config.yaml
num_attention_heads: 4
head_dim: 64
attn_scale: 0.125
bias: "all"
init_std_up: 0.0272
max_seq_len: 512
dataset: "wikipedia_en"
MLP neurons of a small language model. Each row is named by its layer, matrix (up: input weights; down: output weights) and neuron, and shows model dimensions 16-111. Each number is 128 + 32 x the weight over its row's rms, rounded and kept within 0 to 255.
Before each neuron's rows, "fires on" lists the tokens most often at its 100 highest values on Wikipedia text that the model never trained on.

fires on: " or", " Ch", " and", "or", " ch", " Y"
L7.up631 [116  77  85 118 146 124 187  98 137 140 137 138 146 107 105 104 162 110  95 131 120 106  87  88 174 130 133  68 140 108 131 136 151 160 161 158  98 123 108 122 111 114 132 139 152  46 106  98  99 138  97 116 101 109 181 107 154  92 172 154  97 169 115 116 125 116 152 125 120 124 179 145 185 136 123 122 177 130 137 137 173 147 128 121 144  81 136 101 145 164 100 102 134 152 119 101]
L7.down631 [160  89  94 123  87 168 196 143  96 136 134  76 132  97 115 132 154 161 151 119 137  96  81 159 113 112 125  53 101 181 101 136 113 168 108 100 141 209 159 119 114  79 106 104  94 181 152 183  77 153 156 145 214 131 174 170 114 106 103  92 126 128 182 106  97 183 170 114  69 175  66 156 114 124 152 122 137  79  92 115 140 106 179 175 142 134 100 153 112 125 102 106 157 148 142 155]

fires on: " Ch", " ch", "ch", "enn", "ak"
L8.up933 [ 68 116 129 103 117 126 194  94 125 105 132  93 126 120 127  69  87 174 117  99 148  96 167  82 152 173  98  89 174 126 137  92 127 196 123 163  88 145  89 151  84 117 111  94  94  95 111 149 137 133 116 110 154 115  99 134 154 106 121 137 104 132 123 136 100 135 111  94 165 119 139 133 181 145 147 148 164 104 124 157 239 128 131 134 130 119 121 116 124 206 134 167 129 101  45 101]
L8.down933 [117  51 167 107 150 179 132  88 166 132 135 156 138 150  89  81 154 149  69 105 153 179 131  71 132 112 146 114 178 100 118 130 167 141 129 112  36 119  65 159 159 164 118 135 123 143 137 104 111 123 124 106 121 162 160 143 163 126  94  78  93 112 126 140 176 151  87 165 165 127  73 118 134  96 151 131 118 146  96 123 139 124 116 126 152 115 169 135 130 130 119 143 148 135 160 187]

fires on: "ob", "se", "ole", "ie", " group"
L2.up857 [ 66 144 132 100 119 125 125 198  83  77  97  99  97  92  95 137 183  69  55 118 124 113 167 104  98 118 165 108 108  99  94 134 112 117 116 189 137 106 177 166 115 140 122 138  91 157 131 173 104 129  93 119  63 146 179  80 164 124 199 127 113 107 117  95 175 127 204 133 122 158  87 120 159 186 144 153  72 128 120 130 140 116  56 125 112 106 198 110 125 131 130  66 153  91 101 170]
L2.down857 [176 121 119 112 170 140  87 109 107 148 170  88 193 176 138  67 144 167 119 164 125  96 160  85 107 139 125 121 146 152 106 161 129 142 136  81 163 123 134  88 110  79 128 158 130  81 113  72 154 104  94  99  97 150 131 142 160 117 190 140  94 165 137 139 100 166 129  81  67  70 146 100 170  85  93 150 156 135 162 186 156 147 161 188 118 119 130 122 106 119 102  94 104 160 125 132]

fires on: ",", " this", "2", "1", " that"
L7.up866 [ 97  91  74  64 183 138 129 105 133 144  72 161 130 104 128  94 108 128  96 132  79  90 100 115 148 154  71 161 134  94 207 146 130 153 164 174  75 112 207 111 125 153 127 200 129 128 173 109  89 142 167 112 132 156 106  97 128 132 159 175 116 181 140 130 103 112 129 134 169 155 170 103  95  67 124 143 106 116 146 157  82 114  74 144 227 140  58  75 175  87 173 168 149 161 100 133]
L7.down866 [162 112 126 130 128  74 115  74 173  91 160 135  86 105 171 146 129 185 204 145 165 120 163 165 152 122 169  83 141 119  82 117  84 119  62  65 129 108 112  99 142  89 124  97 137 125 108 135 183 159  82 134 116 128 116 150 117 157 104  80 142  97 106 135 182 134  35 162 156  97 112 141 172 111 124  91 166 159  98 173 123 244  93 112  82 118 192 148 102 128 106  77 122  89 131 147]

fires on: " ex", "j", "l", " s", ",", "k"
L8.up107 [111 144 163  84 181  94 156 144 109 101 120  76 148  95 137 144 172 134 153 137  89 151 100 128 158 125 143 104 181 217 135 147 129  92  84 129 102 178 103  99 150 206 127  69 166  67 158 142  98  71 129  85 143 140 130 138 119 161 129 147 188 180  71 100  91 115  90 139 111 221 140 126 135  97  63 183 136 159 104 139  85 171 149 150 145 148 142 170  98 148 136  91 195 112 134  74]
L8.down107 [ 91  81 127 171 149 105  79 175 141 158 136 115 127 123 159 138 119 217 168 138 161 118 160 126  97 167 118 148  29 110 119 151 134 174  94 124 136 100  97 173 112 145 121 159 113 147  76 115  84 103 161 175 143 136 126 142 135  92 161 189 166 126 134 121 124 153 156 128 152  81  83 145 134 165 145  74 109 164  89 156 125 130 121 102 146 111 120 134 184 113 146 131 132 141 158 153]

fires on: " but", ",", " it", " season", " because", " before"
L7.up766 [145 132 148 169 126 117 168 161  55 100 120 138 101 115  72 141 138 128 124 134 149 142 150 102 170 127 134 198  83 116 154 131 113 142  86 112 103 129 167 135 153 121  94 143 152 118 240 152 128 136 126 137  91 138  74  97  98 130 117  81 130 162 109 137  74 176 175 150 171 117  99 116 115  89 117 125 177 177 104  79 134  88 123 105 191 146 162 132 107 159 159  86 114 149 123 151]
L7.down766 [134 175  79 139 142 165 133 129 111 162 117 153 130  59 151 123 109 157 155 133 112 169 150 144 108 147 113 118 157 179 150 141  94  92 105 123 114 145 110  86 103 116 180 131 102  90 157 105 116 146 126 122  95 105 147 104 109 116 226 138  90 129 185 109 132 137 141 106 160  91 171 210 148 171 126  97 134  98 171  53 122 127 134 126 173 156 148 122 105 151 204 104 149  91  51 120]

fires on: ",", " the", " and"
L8.up255 [139 168  75 160 162 143 132 145 145  87 157 140  46 165 197 141 108 100 183  89 172 138 155  80 134 112 154 149 173 123 210 155 143  76 146 110  89  86 109 168  98 159 115 130 153 141 127 111 179 130  67 174 141 174  81 163 186 119  96 135 101 122 166  75 126 125 183 133 110 108  73 145 135  91  97 141 120 125 179  93 116 128 108  82 133 166 141 142  96 145  75 140 128 146  88 123]
L8.down255 [ 93 107 220 140  96 123 119 139  75 106 142  99 150 109  88 149 220 166 109 173  83 115 103 133  91 213 123 149 105 115  90 127 160 142  87 107 129  75 151 117  88 142 118  76 100 131 106  95 126  96 194 116 169 110 151 100 123 136 175 153 155 104 117 149 174 106 122 161 159 124 147 135 167 175 125  61 138 170 124 137 152  85 123 137  95  98  96 229  89 118 143 132  93  77 128 103]

fires on: "c", "-", "b", "w", "m", "iet"
L7.up318 [180 101 150 169 126 109 158 168 149 118 149  79 154 113 103 113 134 118 100  70 121 112 123  90  80 121 156 175  81 131  84 150  90 107 130  96 110 166  97 129 144 180 136  84 201 130 105 120 177 118 146 115 128 140  73 100 141 134 100 151 106 171 129 157 150 162 110  92 123 157 180 121 175 112 175 101 154  72 158 173 131 122 108 138 106  96 184  85 127 151 135 123  89 127 193 141]
L7.down318 [125 143 197 135 146 152 177 152 165 101 137  96 135 108  85 168 111 141 115 127 123 190 128 104 151 128  92 111 112 122 120  87 155  98 169  84 103 150 141 100 139 160 123 147 158 175 130 145  93 108 140 150  86  77 114  85 126 148 127 134 119  98  81 124 103 120  67 114 139  85  81 118 159 154 156  93 163 100 128 162 152 181 120 195 108  92 132 166 110  83 131 126 112 195 150  63]

fires on: " m", " to", " March", " M", "ra"
L8.up218 [106  96 129 113 171 102  79 152 117  53 121  64 150 105 187 131 144 152 187  87  79 129 149 148 116 117 131  88 186 163 131 110 131 125 107 126 158 131 159 125 110 140  79 126 158 136 162 139 175  63  58 120 113 132 122 130  97 180 131 149  97 132 114  69 169 135 120 105 101 188 113 164  99 124 122 174 134 113 186 155  84 158  98 154  90 141 103  94 129 107 134 133  87 111 113  86]
L8.down218 [133 137 104 190  90  99  85 124  86 109 162 117 137 125  57 114  89 114 142 195 136 117 102 117 102  68 141 111 112  77 156 117 145 170 162 146 146 106 106 161 130 110 121 120  88 129  93  63  77 107 146 166 148  91 119 170 186 172 172  80 153  93 128 174 148 158 120 133 145 154  93 115 123 181 127 179 123 167 166  89 186  89 118 127 127 112 165 138 117 155  99 151 106 100  74 157]

fires on: ",", "),", " -", ":"
L2.up795 [138 117 133 123  93 124 114 161 136  74 137  91 121  98 105 157  94 152 140 134  81 125 150 153 159 194 147 134  87 126 156 138 104 156 154 107 107  78 153 105 141  78  89 158 146  92 130 118 115  38 140 128 120 107 146 100 184 115 166 140  97 124 149 163  80  84 118 170 148 105 167  61 123 122 176 155  72 129 156 101 108 105 154 191  95 113 108 155 147  94 155 167  96 226 186 115]
L2.down795 [ 85 168 157  69 151 107 116 179  87 146 115 129 118  87 124 115 111 127 218 154 120 124 135 199 177 155 158 126 121  52 144 129  72 138 106 149 110 172 138 111 133 117 142 109 129 112 117  79 185  94 127 118 152 184 190 108 113 138 126 191  92 141 112 129 123 137 140  90 105 128 115 137 194 158  89 140  87 177 117  89 112 157  99 152 173 110  44 142 119 156 150 160 140 116 140 176]

fires on: " en", "in", "al", " more", "er", "and"
L5.up312 [136  85 109 174 107 100 185 108 155 163  87 140  71 152 104 133 120 162 171 119 154 132 144 109 135 108 139 121  94 157  94 109 147 143 184 115 188 132  52 122  90 117 162 214 124 141 126 118  93 162  93 144  91 123 116  76 158 139 116 133  83 170 165 177 131  90 161 116 160 155 118 118  79 133 124 135  87 163 102 181 111 139 131 137 124 112 119  95 135 168  96 116  77  38  73 103]
L5.down312 [121 178 188 122 108 115 129 197 152 105 172 134 117 146 143 133 134 133 135  99 170 160 116 127 129 100 154 118 148 138 122 105 143 149 184 112  77  36 133 114 145 200  92  99  93  85  97 113 101 136 126 134 120  99 117  93  69 154 134 216 200 130  97 143 174  92  83 107 102 116 133 133 154 159 177  22 111 153 139 114 136 154 160 123 103 104 101 153 115  90 150 105  81 185 162 140]

fires on: "ud", " Ch", "-", " o", " ch", "ch"
L5.up419 [154  99 123 154 105 176 130 146 151 110 135 116  77  70 109  72 108 197 120 143 155 104 110 110 166 101 177 119 136 113 115 144 135 153 134 119 109 120 114 150 110 120 133 144 137 117  77 126  77  91  82 122  86 144 171  85 194 111 118 157 100 173 121 110 156 108  96 118 189 186 117 112 112  89 167 123 119 105 123 160 136 106  99 144 138 137 146 156 119  90  59  86 167 142 175 144]
L5.down419 [115  98  86 131 110 146 152 103 133  96 177 159 163 159 160 101 132 148 113 118 166 161  74 144 143 128 147 111 136 122 130 119 101  87 173 146 152 150  73  86 149 130  91 132 111 139  99 204  98  99  89 141 122 153 113 123 110 104 167  88 165  81 115 108  63 127 111 132 158 131 121 155 155 139 142 149 175 128  98 162  94 119 165 184 148 150 117 136  95 144 129 128 122 100  82 136]

fires on: "1", "2", "9", "r", " March", "4"
L7.up567 [143 131 105 129 120  89 159  92 122 121 105 173 165 145 144 105  55  79 124  64  96 119 163 124 192 164 117 141 151 137  87 135 143 161 116 199 111 146 139 113  87  98 134 140 170  94 134  56 121 138 126 107 126 114  86  85 120 128 127 121 149 131 104  80 126 128 110 197 103 162 159 150 143  87 116 137 206 139 162 136 110 175  78 178 167  55 144 113  99  90 114 126 163 155 135 123]
L7.down567 [140 112 106  98 116 107 141 113  86  90 104 102 103 153 109 109 124 172 134 109 126 166 153 151 139  97 131  91 110 135 155 138  88 144 117 223  77 117 134  92 165 171 143  94 133 181 125 147 204 125  80 168 160  73  75 183 180 144 156 148  86  67 113 180 141 150 142  95 109  82 148 123  95 135 101  81  97 142 156 162 140 114 149  87 128 125 100 122 169 159 153 124 120 114 117 136]

fires on: ",", "),", " that", "\",", " but"
L2.up499 [150 108 106 154  87  87 134 167  61  97 128 122 106 115  85 176 126 159 171 148  64  75 135 123 169 142 110 146  91  96 138 116 146 132 108 113  70 132 192 131 135 105 130 160 155 123 127 191  78 115 136 184  90 103 108 148 117 113 178 137 136 124 102 123 114 177 160 106 153 113 110 100 121 110 145 209 143 141 156 156 179  93 137 181 117 155  99 131 161 126 117 130 116 110 123 126]
L2.down499 [117  79  89 148 146  77  91 118  91 125 133 139 158  77 150  87  67 157 143 146 151 126 110 164 121 102 150 156 118  90 102 169 125 115 114  94 139 118 146  97 175 164 113 119 125 195 134 139 143 115 154 101 137 105 145 140 110 185 105 166 144  91 114 154 147 115 150 100 138 164 166 125 120  67 136 155  86 198 103  64 147 157 158 105 186 176 136 176 156 113 145 170  76  54 135 153]

fires on: " R", "R", " t", "r", "l"
L7.up726 [133 137 139 115  99 130 108  96  83 156 144 125 149 197 111 116  61  84 135 140  95 153  50 154  89 106 169 148 140 122 176  94 170 140 108 166 179 104 139 128 130 191 108 146 165  79 167 106 136 131 130 136  87  98  65 140 127  48 174 120  95 121 124 150 134  99  99 130  60 161 163  96 129  95  74 111 154 113 176 122 107 122  97 148 155 112 182 153 102 113 154 128 145 104 136 126]
L7.down726 [130 103 168 162 136 165 170 105 140 100 134 141 136 137 129  93 117 116 133  74  86  95 109 144 192 149 151 115  42 127 118 120 149 106 162  65  98 150 120 128 178 113  92 133 116 131  58 124 128 102 174 144  66 131 201 122  84 134 149  99  98 119 166 133 137  68 103 167 134 134 167 102 186 151 112  95 173  98 154  96 136 181 115 158 100 121  93 130 112 159 126 104 144 132 128  94]

fires on: "\n", " out", "-", " st", " St"
L8.up944 [147 100 141 134  67 140 184 135 148 112 132 117 169 108  87 147 144 138  90 145 143 114 124 122  79 136 135 170  62 111 126 161  94 105 176 146 115 125 159  57 153 114 175  86 113 108 170  59 114 130  67  97 128 110 124 113  98 116 130 153  63  75 141 137 147  84  78 123 109 109 157 158  88 160 143 182 121 174 140 153 113 134 124 117 102  83 126 150 142 145 151 148 112 175 143 201]
L8.down944 [111 166 168  75 134 187 133  94 129  87  62 158 182 134 126 100 134 163  95 107  72 101  77 175 180 102  92 141 146 138  99 131 137 102 117  56 148 152 166 101 110 143 107 183 144 135 122 121 158 147 125  94 131 132  95  63 155  99  76 167 171 126 139 147 115 102 111 118 125 107 110 175 129 139 123 109 112  63  85 103 133  96 188 118 139 119 164 122  93 140 142 121 117 161 130 159]

fires on: " his", " her", " its", "'s", " both", " \""
L2.up188 [131  91 119 161 179  39 163 159 123 140  94 123 176 131 114 126 137 172  81 118  92 109 112 165 142 115 118 128 122 105  96  96 136 163  81 100  96 154 140 154 104 128 117 124 135  96  65 129 124 115 124  64 143  83  64 149 144 214 107  89 130  91 118 136 167 147 104 147 168 122 166 182 147  73 105 143 102 115 140 113 159  98  79 139 175 123 150  86 182 141 160 117  83  90 107  67]
L2.down188 [ 86  95 140 126 102  75 152 110 138 115 169 140 183  95 141 161 127 113 106 154  79 109 151 155 166 121 111 147 122 114 167 140 180 111 108 188 127 142 132 139 114 142 162  87 128 162  96  90 114 110 127 102 144 155 118  87 177 177  63 140  88  59  74 125  92 162 155 107 149  94  87 144 200 118 129 109 108 176 121 135 130 120 123 120 173 104 122 181  58 109 152 142 107 155 244 122]

fires on: ",", " |", " research", "eration", " support"
L8.up270 [126 103 126 109 119 115 103 157 163 129 142 150  43  76 145  80 166 128 168  46 195 140 170  86  98 129 157 101 161  63 166 125 187 109  97 105  65 128 138 195 159 143 148  96 100 153 116 112 156 134  72  80 125 179 101 158 163  98 109 118 127 124 119 120 143 129 101 130 153 103 141 179 173  89 133 125 161 142  83 158  91 116 141 117  93 129 151 111 114 107 121 121  37 115  99  88]
L8.down270 [156 113 135 118 111 108 112  95 154  58 135 130 144 164 130 134 155 115 122 200 140  69 130 173 111 150  92 115  98 139 145 116 115 136 173 146 169 151 137 102 158 166  84 120 137 133 153 141 112 134 193 114 168 132 109 102  69 163 129  92 119 146 154 167  73 156 144 119 106 131 122 115 134 142 127 129  92 143 134 148 163  84 131 152  98 114  76 120 128 115  90 126 157 148 145 145]

fires on: " in", ",", "In", " |", "|", " In"
L8.up834 [138 110 133 171 116 143 106 110 114  98 148 156  74 126 187 113 154 118 150  51 159 109  92 156 191 138 105 124 150 138 154 149 136 111 162 191 121 106 137 135 179 161 172 175 125 169 124  79 137 117 131 196 138 116  58 138 154 143 135 124  84  85 140 186 196  47 145 133 160  53  89 162 129 131 107  96  78 142 144  88  49 123 123 138 134 130 126 151 204 150 115 109 102 163  86 123]
L8.down834 [147  96 117 108 173  77  54 152 113 111 154  59 126  91 108 117 160 153 133 142 167 188  87  81 155 130 132 192 140 126 193 110  89 145 139 106 124 103 176 125  86 114 126  98  86 133  87  74 105  88 149 136 120 151 128 114 111 105  98 140  68 167 121 145 111 111  86 144 132 117 113  72 164 126 183  51 181 142 148 133  99 154 173 114 156 138 169 161 171  97 110 202 112 108 120 101]

fires on: " v", " as", " no", " ne", " e", " even"
L2.up376 [211 127  90 116  97  87 103  51 106 111 126 136 147  96 116 131 154 182 148 171 105 121 184 208  91 136 123 123 113  94 134 105 107 121 123 122 160 104 139 114 115  65  84 126 116 105 144 153 103 176 113 134 110 113  94  92 122 119 174  97 147 167 149 135 110 117 130 157 148 111 169  87 115 132 101 185  89 114 134 120 132  91  91 142 128 117 191 122  99  62 177 189 105 225 132 179]
L2.down376 [128 100 116 131 155 158 123  92 115 139  84 132 115  93 137 168 120 133 120 133 156 128  77 159  94 172 179 145 134 128  97 141 124  34 158 126 159 132 209 127 105  66 109 148 178 144 149 123 123  91 158 198  81 118 143 136 163 162 134 195 123 104 120 116 116 142 118 139  57 117  82 161 123 104 193 222  89  90 119  92 148 127 186 106 188 132 141  54 183 171 142 116  91 133 153  76]

fires on: " found", " work", " as", ",", " design", " train"
L2.up337 [227 108 139 138 139 131 103 111  98 139 100 112 163 130 125 180  85 121 181 130 158 155 102 162 140 108 179  76 144 146 155 140 127 145 115 131 173 118 155 141  65 103 128 106 122 153 171 100  75  74 136 162 118  91 153 120 131 147 122 128 135  78 176 131 107 179 139 110 173 211  92 124 146 150 145 146  69 156 139  89  91 104  86 124 125 114 165 109 127 110 144 174 132 131 150 201]
L2.down337 [ 93  60 119 166 110  87 158 145 127 135 180  98 117 159 120 139 143 112  84 134  81 141 185  90 128 139 138 165 146 108 127 139 124 121 100  65 101 143 146  94 163 123 134 114 116  83  81  61 146 135 125  92  72 204  95 153 119 145 120 109 133 153 100 138 162 115 102 116  59  59  89 153 126 155 146 118 167 138 134 162 143 138 174 127 119 136 132  94 126 155 108  98 167 124 135  90]

fires on: " in", "ip", " sp", "ed"
L7.up647 [137 137 134 112 158 130 126 128 100 121 164 109  76 116 173 150 140 148 135 168 149 132 149 117 103 160 123 109 114 218 113 164  83  89 137 102 111  99 159 187 144 108 107 139 124 123 113 167 114 160 107 111 175 137  86 161 121 120 150 144 114 139 106 128 136 126 117  92 105 158 206  67 135 133 197 180 117 130 103  79  71 114  90 215 116 121 138 111 119 115  80 163  96 201  85 135]
L7.down647 [217 122 115 140 127 160 144 161 175 130 152 116 183  95 101 133 154  82  94 134 145 136 115  92 140 168 143 114 102 175  74 107 143 248 138 121  90 124 172 118 145 180  82 113  92 104  75 115 143 105 142  95  60 117 128 180  84  74 140 152 174 108 136 136  74  93 116 137 130 162 140 144 178 133 110  86 119 109  94 149  60 175 112 150 136 122 158 105  84 173 193  98 127 154 175  89]

fires on: "p", "st", " par", "-", "w", "iam"
L5.up99 [155 134  93 147 114 165 164 161 156 148 100  80 101 164  79  80 109 146  71 105 117 149 148 124  80 152  91 129  87 169  80 132 104 113 137 155 127 143 142 151 200 128 135 124 113 106 108 118 151 131 188 142 117 198 149 190 115 126 121  78 128 165 153 141 160 128 129  84 101  84 167 124 174 104 166 140 114 130 102 158 110  96 120 157 102 145 109 145 129 121 122 118 102 155  77 176]
L5.down99 [130  70 142  85 156 137 148 164 117  80  84 138 144  80 129 152  60 123 128  80 108 116 181  84 113  84 163 135 185 163  84 118 177 152 161 147 116  93 151  95 105 165 103 104 123 134 141 102 134 116 162 139 100 198 147 141 130  99 179 111 126 113 124 113 149 175  83 112 104 112 108 162 113 102 166 173 168 129  85 101 193 139 120 153 187 169  81  54 122  84 115 147 103 111 143 101]

fires on: " the", ",", " ", " c", "0"
L8.up870 [175 142 123 125 105 110 141  89 106 130 125 162  57 111 118 129 130 176 100 173  97 148 122 145 123 143 112 143 202 135 181 112 155 142  57 153 125 132 109 123 147 121  78 152 141  71  96  85 153 154 135 138  98 146 103  91 184 139  95 169 121  99  93 142 147  86 121  78 190 122 185 147 108 126  95 153 153 163 121 156 158  89 127 154 156 169 116  74  92  94 193 145 107 123 106  59]
L8.down870 [109 154 119 195 114 172 131 109 107 109 127 166  96 160 175 132 158  94 132 103  83 105 128 141 160 125 151  98 106 145 130 120 163 226 155 149 166  87  42 127 113 190 133 131 106 116 185 126 174 152 155 114 145 118  87 125 146 104 129 105 133 113 156 166 114 148 153 141  81 125 102 187 142 163 104 122 110 128 177 116 126 141 172  82 152 128 108  88 108 156  79 102 118 141 132  97]

fires on: ",", "\n", ")"
L7.up108 [129 125 101 185 170 114 120 164  64 136 155 124  99  93  94 141  78 159 139 151 133 186 136 161 169 127 146 156 123 212 171 133 138 116  69 179 105 168 101 147  67 153 123 112  81 111 119 114 135 117 123 144 152 138 137  71 154 123 134 130 165 140 100 149 123 147 118 130  82 198 148  89 140 128 137 181  58 201  66  81 108  95 126 102  86 109 161 137  94 134 142 116 121 113 152 149]
L7.down108 [154 200 144 165  38 139 128 174 163  69  94 153 119  43 140 187 139 110 150  91  90 149 130 171 148 188 159 113 114  53 141 133 137 151 156  62 123  85  84 139 175 133 156 147  75 118  81 101 139 142 119 160 181 124 106 203  58 132 145 163 153  94 143 146  96 160 152 121 134 124  63 157 121 205 152 135 137  76 123 145 182 157 142 131 185 150 113  96 120 125 119 102 152 167 118  94]

fires on: ",", " as", " on", " along", " in"
L5.up159 [196  96 118 121 142 131  96 133 128 181 166 129  95 122 145 131  96 154  95 131 110 151 159 147 105 163 142 138 120 159 168 132 111 144 130 108  77 151 132 171  99 109  79 149 136 123 136  92 174 110  81 142  55  83 111 106  64 134 208  91 103 141 140 152 163 105  93 139  80 122 142 122 183  95  97 187 128 142  97 146  82 129 120 136  99 122 197 152 127 169 166 170  40 140 115 117]
L5.down159 [102 164 140 118 125 131 155 130  87  61  98 165  88  85 165 143 135 109 137 119 102 146 130 143 142 164 196 149 121 116 124 153 145 146 101 141 144  64 129 171 144 157  74 107 115 107 113 139 110 145 154  98 153 129 151 130 182 113 113 170 100 115 154 149 135 109 132  80 150 100 153 174  79 159 190 198 127 121  74  97 165 143 130 162 142  99  85 113 152  90 135 121 138  78  89 131]

fires on: " a", " his", " her", " the", " ", " two"
L5.up278 [142  97 174 163 121 120 125 118 149 140 130 111 192 130 110 174 149 156  80 172  98 158 154 195 182 151 133  96 174 169 126 130 103 134 127 177  98 105 109 147  96 103 106 117 211 115  72 143 161 112 137 126  72 132 141  92 107 142  81  97 115 117 113  85 174  67 107  92  56 129 140 120 155 116 158 168 123 121 166 150 148 127  96 204 188 167 171  47 149 106 146 155  67 104 164 142]
L5.down278 [132 107 132 148 153 124 121  96  86  67 112 163 118 111 141  92 140 150  70 195  57 111  80 145 144 157 181 114  82  98 148 148 146 118 126 136 108 114  57 126  96 158 157 122 169 159 158  92  99 103 155  93  96 150 136 136 123  59 139 121  87 113  82 135 111 142  86 114  75 146 157 100 114 129 162 114 109 120 149  95 100 136 140 123 160  87  65 154 167 105  97 112 162  93 133 135]

fires on: " them", " It", " it", " Form", " down"
L2.up566 [161 166 111 135 122  98 175  91 158 146 112 104  89 111 125 126 114 189  98  82 160 165 109  55 209 127 170 157 154 196 123 125 130 132 129 148 180  85 142 117 134 124 112 178 140 157 170 144  92 142 121 120  94 102 174 131 180 104 127 138  66  64 141 128 150  78  94  98 109  82  64 104 126 142 147 157  81 120 120 121 154  35 121 143 159 181 180 118 201 120  96 114 134 131  97 120]
L2.down566 [197 117  87 119  85 163 109 163 101 155 152 111  76 194  86 151 189 129 186 128  84 110 130 153  90 124  40 157  86 102  64  85 148 167 188 132  87 140 172  72  84 131 148 121  80 118 122 200 149 125 121 116 135 135  77 117 115 106 166 132 172 112 103 133  81  92  96 121 123 170 151 143 129 116 159 128 159 134 195 128 133 157 168  75 172 171 182 128 111 136  95 105 111 195 122 153]

fires on: " life", "\n\n", " career", " cl", " ("
L2.up271 [142 183 188 149 134 113 136 125 167 165 104  88 126 100 157 175  98  95 126 118 153 180 103 134 158 157 153 162 106 164 153 112  79 113 123 156  49 100 162 136 101 125 137 132 167 108 115  96 178 152 155 190  93 125 107 109 101  92 145 155 100 160  83 105 144 121 106 103 129 162 138 105 136 109 172 159  88 131  77  78  90 126 101 170 124 106  63 101 168 133 137 145 160 165 152  65]
L2.down271 [150 155 113  85 169  87 131  83 146  71 161 159 124 197 159 153 120 129 127 118  49 171 103 112  78 186 124 129 113 161 178 118 104 137 156 179 212  94 148 126 133 138  77 134 110 135 147 156  92 113 230 123 180  94  58 143 117  76 137 110 117 161 101 168  96 145 144 113 114  98 113 152 107 105 141 162 139 116 115  94 122 184 138 130  76 128 121 105 139 111 109 138 172 148 143 102]

fires on: " on", ",", " On", ".,", " −"
L2.up76 [ 68 137 105 174 158 179 159 135  88 135 125 170 135  95 143 127 188 131 150 166 143 181 141 104 145 132 118 225 101 134 149  79  90 125 104 134 108 107 104 167 118 152  97 113  97  96  99 117 132 172 129 126 162 133  81 176 203  92 114 154 141 135 102 186 159 108 102 137 121  85 126 133  71 103  93 159  90 163  69 167  94  87 159 104 115 145 128 171 135 137 108  95 128 149 122 105]
L2.down76 [ 78 134 143 166  87 155 151 124 108 134 184 140 143 130 153 156 165 109 110 134  83 126 107  41  86 101  96 143 131 177 119 135 140  44  98 137 142 165 161 143 139 109 134 114 116 182 127  98 113 172  90 158 162 167  94 125  79 111 146 118  80 133 100 118 162  91 117  69 166  91 102 135 154 155 192 135 107 122  79 158 146  62 135 127 138 148 103 136  87 186  45  97 126 143 155 138]

fires on: "et", "m", "at", "ed", "os"
L8.up236 [ 99 118 127 127 143 137 149 142 135 175  50 128 124 135 133 165  94 138 156 142 106  15 140 140  87 171  57 130 135 155 107 119 139  58 151  91  83 161 158 146 125 115 121 137 142 184 109 104  93 125 165  91 119  97  32 134  88  97  89 133  87 183 149 108 134 153 128 120 121 150 139  97 164 104 106 107 159  64 148 152  59 121 139 153 160 145 164 164 140 107 182  98  66 168 141 177]
L8.down236 [ 99 135 117 114 158 118 117  96 120 177  92  81 133  81 124 140 130 156  84  37 134 129 139 167 150 134 138 122 146 125 144 150  80 127 113 132  67 108 110 139 161 106 195  96 120  87  90 132 114 104 137 156 137 130 127 136 103 115 142 145 161  66  85 120  91 144  74 139 112 165 131 108 114 174 161  98 156 186 107 129 119 157  73 124 188 127 164 109 231 163 104 159  89  87 152  96]

fires on: ".\n\n", " season", "==\n\n", ","
L2.up483 [135 125 134 135  98  91 189 149  98 130 118 109 110 130 103 119 113 139 125 135 108 196  49 145 140 141 120 161 112 172 146 141 126 140 125 125  83  73 120  92 127 141 162 147  99  92 187 147 193 124 136 101 101 172 144 109  97 143 132 115 120 157 135  99 130 193 161 153  83 164 113 142 186 129 109 118 160 152 129 116 101 124 127 162 109 138 124 154 139 145 110 191 101 122 122 109]
L2.down483 [156 157 196  88 138  92 134 122 103 153  90 138 131 115 109 162 133 139  93 122 134 122 135 131 126 119 153 168  96 134 148 148 141 136 110 131  99 125 111 109 132 122 125 161  91  90 101 140  97  90 139 114 161  95 120 163 128 167 115 105 134  98 115  83 132 108 179 155 129 154 100 111  97 141 139 114 118 141 121  79 164  99 138 145  88 122 118 135 135 166 113 146 136 134  91  88]